config = dict(
    hidden_size=192,
    attn_scale=0.125,
    parallel_block=False,
    dataset='wikipedia_en',
)
MLP neurons of a small language model. Each row is named by its layer, matrix (down: output weights) and neuron, and shows model dimensions 16-79. Each number is 128 + 24 x the weight over its row's rms, rounded and kept within 0 to 255.
After each neuron's rows, "fires before" lists the tokens most often just after its 100 highest values on Wikipedia text that the model never trained on. A number after a token or word is its count.

L11.down142 [102 141  96 148 138 130 118 150 124  85 120 142 126 123 117 112 154 150 127 111 116 108 144 164 115 100 104 116 135 119 144 166 132 139 114 126 142 133 119 141 116 129 143 160 121  87 150 115 139 155 138  43 144 125 126 162 115 134 191 144 142 128 120 115]
fires before: "8" 18, "7" 9, "6" 8, "9" 8, "a" 6, "th" 5

L9.down74 [129 140  91 162 156  99 115 122 188 162 137 135  89 164  98 148 142 141 137 130 130  91 143 180 120 107 120  98 166 127 100 119 122 156 131 130 166 149 148  99 103 114 130 110 109 115  88 134 110 108 146 146 126 106  78 122 145 125 151 108 122 141  59 171]
fires before: " |" 39, " |\n" 12, ":" 11, "|" 7, "|---|---|---|---" 5

L11.down447 [155  99 112 148  77 134 115 110 137 156 146 140 135 115 159 121 162 125 154 144  99 141 131 104 129 100 139 137 140 115 106 135 119 123 159  77 161 136 114 110 119 133 110 130 130 136 117 160 192  82 136 101 129 127 136 184 132 191 135 144 137 147 160 115]
fires before: " " 37, " the" 10, " H" 4

L8.down32 [154  84 145 128 116 141 131 137  85 138 101 118 149 124 127 118 135  94 163 109 131 120 175 116 152 114 183 110 133 175  92  85 118  86 116 158  93 112 162 170 121 152 123 114 117 115 148 117 118 105 142 162 123 116 136 103 113 140 149 155 119 169 169 140]
fires before: " |" 35, "0" 13, " |\n" 8, "." 6

L6.down408 [107 126 137 121 124 154 125 111 149  86  82 140 105 105 138 137 153 143 118 118 134 116 126 131 165 141 139  95 101 134 118  91 108 127 183 168 134 147 137 130 119 218 116 138 175 122 100 121 137  89 132 131 114 109 178 126  90 109 166  95  96 112 114 127]
fires before: " |" 29, " |\n" 13, "-" 8, " had" 5, " from" 5

L6.down505 [119 112 136 185 146 161  85  98 121 179 173 110 157 156  95 131 126 169 156 122 156 141 122  99  98 116 124 150 150 149 112 131 124 126 131 102 149 143 135 140 142 123 136 186 129 136 114 169  99 148  96 123 108 107 134 104 113 135 154 108 121 156 134 115]
fires before: " |" 17, ";" 11, "0" 10, " " 10, "7" 8, "|" 7

L11.down454 [183 116 179  76 117 142 136 158 103 139 111 107 131 153 107 121 145 116 143  92 109 104 168 137 157 142 114 114 136 199 124 128  82 134 135 124 143  66 108 136 137 123 133 157 122 172 133 115 166 126 114 142 161 105 134 130 137 137 142 124 137 135 142 128]
fires before: "ing" 30, "ed" 24, "0" 11

L9.down297 [119 124 110 105 129 165  92 165 125  94 114 130 134 153  99 132  66  85 175 117 100 103 138 144 158 108 127 138 149  93 187 102 110 142 143 115 131 144 110 150 114 155 116 121 112 140 130 114 130 102 142 152 116  53 159 138 147 131 155 119 165 112 123 134]
fires before: "1" 25, "2" 18, "," 8, "3" 7, "4" 6, "9" 6

L2.down277 [172 118  80 143 142 154 109 102 112 151 104 119 135 109 142 137 117 160 142 124 139  89 100 123 130  96 124  53 105 145 110 140  95 124 157 135 112 132 134 136 123 154 141 159 142 140 151  69 149 138 109  73 141 123 140 179 145 169 151  73 118 160 117  81]
fires before: "-" 97

L2.down118 [165 146 104 174 120 153 119  85 127 147 114 168 126 113 158 114 121 138 106 157 129  58  92  87 124 139 126 109 133 139 131 141 123 134 172 138 103 156 151 143  98 150 112 195 115 115 113 108 141 114 149 134 104 158 125 123 128 140 139  79 138 157  94 103]
fires before: "-" 41, "." 19, "s" 11

L9.down137 [144 138 147 184 112 154 112 118 121 124 157 146 121 112 161 125 119 134 132 139  73 123 142 147 137 149 169  98 132 163 118 132 113 112 100 160 129 165 132 135 126 134 141 140 121  98 114 105 166  88 142 120 171 108 128 120 138 134 108 149 140 128 120 151]
fires before: " " 52, "us" 6, "ed" 4

L11.down294 [129 118 140 106 126 125 138 136  90 131 151 154 140 111  69 181 123 123 104 127 129 105 177 110 131 157 112 108 129 154 102 146 104 125 150 145 124 105  92 118 118 121 164 125 109 168 126  90 133 158 141 103  73 135 149  87 150 180  99 126 100 178 123 181]
fires before: "0" 27, "1" 16, "9" 14, "8" 7, "th" 5, "4" 4

L5.down572 [ 86  91 178 131 107 125 140 130 158 182 129 113 125 138 119 139 118 112 161 113 113 157 123 106 118 123 116 156 111 138 108 116 154 157 161 105 127 103 124 112 108 110  84 113  85  78 135 142 150 144 156 156  91 120 101 117 109 127 143 110 107 149 126 144]
fires before: "0" 45, "1" 10, " Total" 6, " |" 4

L6.down304 [115 145 113 148 146 147 122 130 119 107 112 151 102 159 113 116 103 153 136 123 125 175 122 127 126 137 133 114 138 131 133 136  76 140  97 140 130 124 128 133 125 150 132 123  98 119 156 104 138 127 155 117  96 137 165 137  97 128 146 107  99 186  91 126]
fires before: "1" 41, "9" 16, "8" 11, "6" 5, "2" 5, "3" 4

L11.down256 [ 94 122  75 137 136  86 135 144 169 133 138  95 128 129 108  86 129 103 141 109 119 110 136 135 168 104 112 124 125  88 158 121 147 130 122 105 115 117 128 138 135 151  58 120 107  98 139 130  87 190 137 144 111 115 145 129 102 138 189 138 141 120 180 128]
fires before: " " 35, " |" 14, " ." 10, "°N" 8, "|" 5, "0" 4

L8.down300 [112 143 134 177  98 145 124 116 133 157 142  84  84 139 190 111 159 115  91 133 130 136 130 178 115 148 140 151 128 150 173 149 164 165 104 127 141 117  82 155 130 129 133 128 129  87 134 109 136 149 155  81 116 114 152 151 162 140 164 149 123 138 112 163]
fires before: "0" 40, "m" 5, "4" 4, "8" 4

L8.down238 [132 133 144 155 144 124 114 113 125 126 145 138 136  98 136  93 152 130 142  89 120 127 161 109 114 157 101 132 120 144 122 126 148 143 134 151  83  83 150 122 113 156 164 111 102 144 108 117  85 145  90 144 175 135 139  96 171 113 164 188 174 144 114  91]
fires before: "1" 35, "2" 23, " the" 12, " " 9

L6.down394 [106 151 185 128 126 120 141 124 118 149  68 138  98 127 151 123 160 123 118 143 152 151 124 143 106 169 120 157 104 146 168 154 123 144 128 124  96 140 101 175 138 141  91 135 133 105 121  83 147  84 105 122  91 104 133 137 131  97 112  98 162 124 113 128]
fires before: " |" 20, " (" 18, " /" 9, " |\n" 5, " " 4

L11.down400 [199 145 135 145  95 135 113 137 118 161 147 111 127 130 161  94 100 162 139 127 157 107 118 146 115 136  97 130 123 126 135 112  84 132 124 120 125 126 143 142 130 108 125 129 132 137  89 117 137 162 132 112  97 148 148 121 150 124 116 129 131 170 113 117]
fires before: "2" 35, "1" 30, "0" 8, "9" 4, "4" 4, "5" 4

L11.down480 [150 148 121 142 141 113 112 112 139 110 141 119 128 141 154 140 138 125 109 131  94 102 119 122 138  84 142  98 123 131 112 157 118 173 125 148 148 116 137 132 121 104 204  83  71 116 148  93 108 144  32 120 176  86 104 192 114 105 124 133 150 146 110 150]
fires before: "9" 42, "0" 28, "1" 10, "8" 8

L11.down482 [133 135 178  97 155 131 104 136  99 116 149 106 182 169 116 133 124 160 161 115 127  87 136 137 109 117 154 100 137 152 105 123 122 173 144 103 152 174 147 146 127  80 120 119 129 122  87 127 163 110 107 141 120 176 149 126 100 143 122 143 159  98 151 152]
fires before: "1" 38, "0" 33, "2" 13, "9" 4

L10.down573 [117  93 144  95 103 163 152 117 144 126  68 122 147 153 115 155 138 167 110 105 177 119 134 112 133 135  95 156 105 148  78 141 111 107 126 136 135 113 147 160  91 143  95 122 145 144 155 161 107 153 141 163 150 141 105  97 113 123 139 139 166 178 125 159]
fires before: "ing" 11, "ed" 11, "es" 10, "en" 8, "pt" 8, "er" 7

L3.down314 [157 149 140 189 153 116 111 137 137  73 122  96 125 138  92 114 106  87 197 137 139 155 112 115 135 130 149 118  90 156 113  99 111 137 142 121 161 120 130 153 164 165 154 150 147 131 107 119 115 129 135 127 159  98 130 130 161  74 111 144 167 115 122 144]
fires before: " " 63, "or" 7, "ional" 4

L11.down349 [ 93 177 127 124 146 110  76 133 149 122  95 129 120 130 135 133 110 149 157 112 123 149 134 117  93 180 126 165 163 164 151 117 130 127  97 118 119 165 129 125 107 110 124 121 146 187 135 118  78  93 140 132  92 146 159  73 132 143 156 114 116  69 102 100]
fires before: "0" 22, "1" 21, "2" 15, "8" 9, "9" 7, "7" 7

L9.down533 [153 111 127 168 109 119 117 151 119 124 113 151 147  93 119 106 128 122 122 138 156 122 140 107 137 114 145 122 130  91 110 124 157 115 145  80  82 149 135 133  88 143 167  98  97 139 167  74 131  95  90 135 168  85 183 126 133 125 165 111 115 159 109 119]
fires before: " " 54, "," 10, "." 6, "1" 6

L5.down544 [119 107 146 165 125 128 123  65 125 145  85  91 121 148 139 142  87 132 130 127 140 123 128 127 132 117 145 139 148 123 117 163 143 120 106 117 117 147  94 133  80 129 166 113 141 125 126 135 135  98 125 149 114  92  93  92 124 140 131 124 119 166 136 109]
fires before: "-" 44, "|" 13, "\n" 6, " |" 5

L8.down358 [125 110 145 114 141  77 115 129 114 149 122  86 132 117 101 124 118 136  95 159 191 134 140  89 166 126 113 104 139 105 156 119 135 135 142 143 107 186 121 143 122 171 105 144 129 144  86 110 141 100 139 122 133 156 137  89 159 169 107 140 102 140  94 104]
fires before: "1" 29, "2" 17, " the" 5, " " 4, "ant" 4

L3.down240 [ 99 125 119 136 102 136 121  96 127 119 118 120  78 100 108 126 147 132 121 129  83 114 114 117 170 165 143 110 108 132 113 145 113 111 127 118 148 139 152 132 105 176 158 135  87 123 114 142 104 112 117  99 134 153 157 195 114 137  90 145 148 157  95 162]
fires before: "ed" 29, "er" 11, "ing" 6, " a" 5, "ers" 4

L11.down296 [167 126 148 127 115 147 131 131  98 139 142 117 118 134 138 184 158 155 128 137 120 132 129 102 143 115 173 134 192 131  86 131 151 130  96 157 103 148 148 132 112 143 144 157  72 126 154 133 121 108 114 124 123 186 126 110 114 158 141 108 157 131 111 135]
fires before: " " 38, " |" 17, " (" 8, "one" 5

L5.down253 [147 119 118 139 125 167 117 120 135 166 134 149 136 140 116 164 153 130 110 108 130 147 148 139 152 102 130 142 110 108 115 108 130 142 159 147 177  92 132 142 126 158 140 106 114 132 163 104 138 136 155 131 118 139 136 143 116  81 140 132 139 139 120 183]
fires before: " |" 41, " |\n" 8, " as" 4, " and" 4

L11.down432 [ 98 127 127 135 116 166 103 127 101 139 105 118 119 127 103 137 134 108 156 133 117 128 133 122  91 128  86 106 141 124  93 122 119 163 142 148 185 162 101 127 141 139 168 131  68 114 106 125 129 128  87 151 151 106 111 106 131 198 139 142 122  94 124 145]
fires before: "0" 56, "9" 18

L11.down122 [199  83 101 128 142  65  65 139 113 137 148 114 143 130 114  95 122 141 140  97 112 130 128 135 146 108  85 141 149  90 107 117 130 129 112  91 152 124 139 142 135 144 118 109 130 143 136 174  90 150  95 105 117 118 116 110  78 186 105  93 151 153 135 161]
fires before: " " 52, "4" 10, "0" 9, "2" 5, "1" 4

L5.down525 [141 138 158 227 145  97 137 123 100 133 131 126 121 135 146 147 163 141 135 182  78 101 117 127  96 136 143 132 147 158 146 132 105  84 127  95 179 150 147 121 122 149 159 150 156 117 134 140 145 140  89 112 125 108 133 147 146 139  91 120  87 147 150 167]
fires before: " " 73, "," 6

L11.down0 [ 85 148 140  98 144  83 117 126 166 129 149  86 119 115 156  94 103 102 166 125 154 145  88 100 104 102 149 150 127 138 130 179 133 142 121 104 114  97 125 135 112 141 132 105 152 128 126 115 106 128 164 123 135  94 131 116 152 172 142 124 130 137 134 143]
fires before: "|" 23, " " 18, "2" 15, "-" 13, "0" 6, "1" 4

L6.down463 [125 144 130 121  84 173 105 178 102 117 113 110  88 145 113 145 145 115  96 150 165 137 151 141 142 161 152 137 130 143 149 108 139 135 163 165 125 124 111 133 161 112 133 126 110 103 130 133 151 127 136 131 129 156 157 149 173 146 136 147 133 122 130 118]
fires before: "1" 29, "2" 18, "3" 8, "ut" 4

L2.down359 [100 123 110 137 146 126 129 107 146 107 102 166  45 132 108  95 162 133 123 134 131 135 135 132 152 191 130 130 135 135 107 163 151 130 164 153 125 129 165 107 128 151 136 118  98 183 148 149  99 114 122 157 133 137 116 113  73  71 123 166 111 146 125  91]
fires before: " was" 24, " is" 22, " had" 4

L9.down183 [129 173 144 128  86 134  68 122 163 144 131  60 153 100 165  83 129  87 148 120 179 132  69 125 128 161 106 115 133 139 168 111 130 147 120 151 109 103 110 121 153 159 137 152 133  92 119  89 155 110 105 125 138 129 137 148 121 127 184 127 128 104 111 139]
fires before: " |" 26, "%" 24, " m" 13, "7" 5, "0" 5, " |\n" 5

L11.down409 [105 147 112 126 143 138 108 142  93 102  81 144 113 192 151 137 143 118 128 174 132 140  92  78 118 229 143 148 120 145 110 104 132 165  85 135 112 147 124 114 159  79 142 142 109 108 158 113 144  88 136 124 113 160 138 116 111 114 126 159 133 134 105 182]
fires before: "1" 42, "2" 17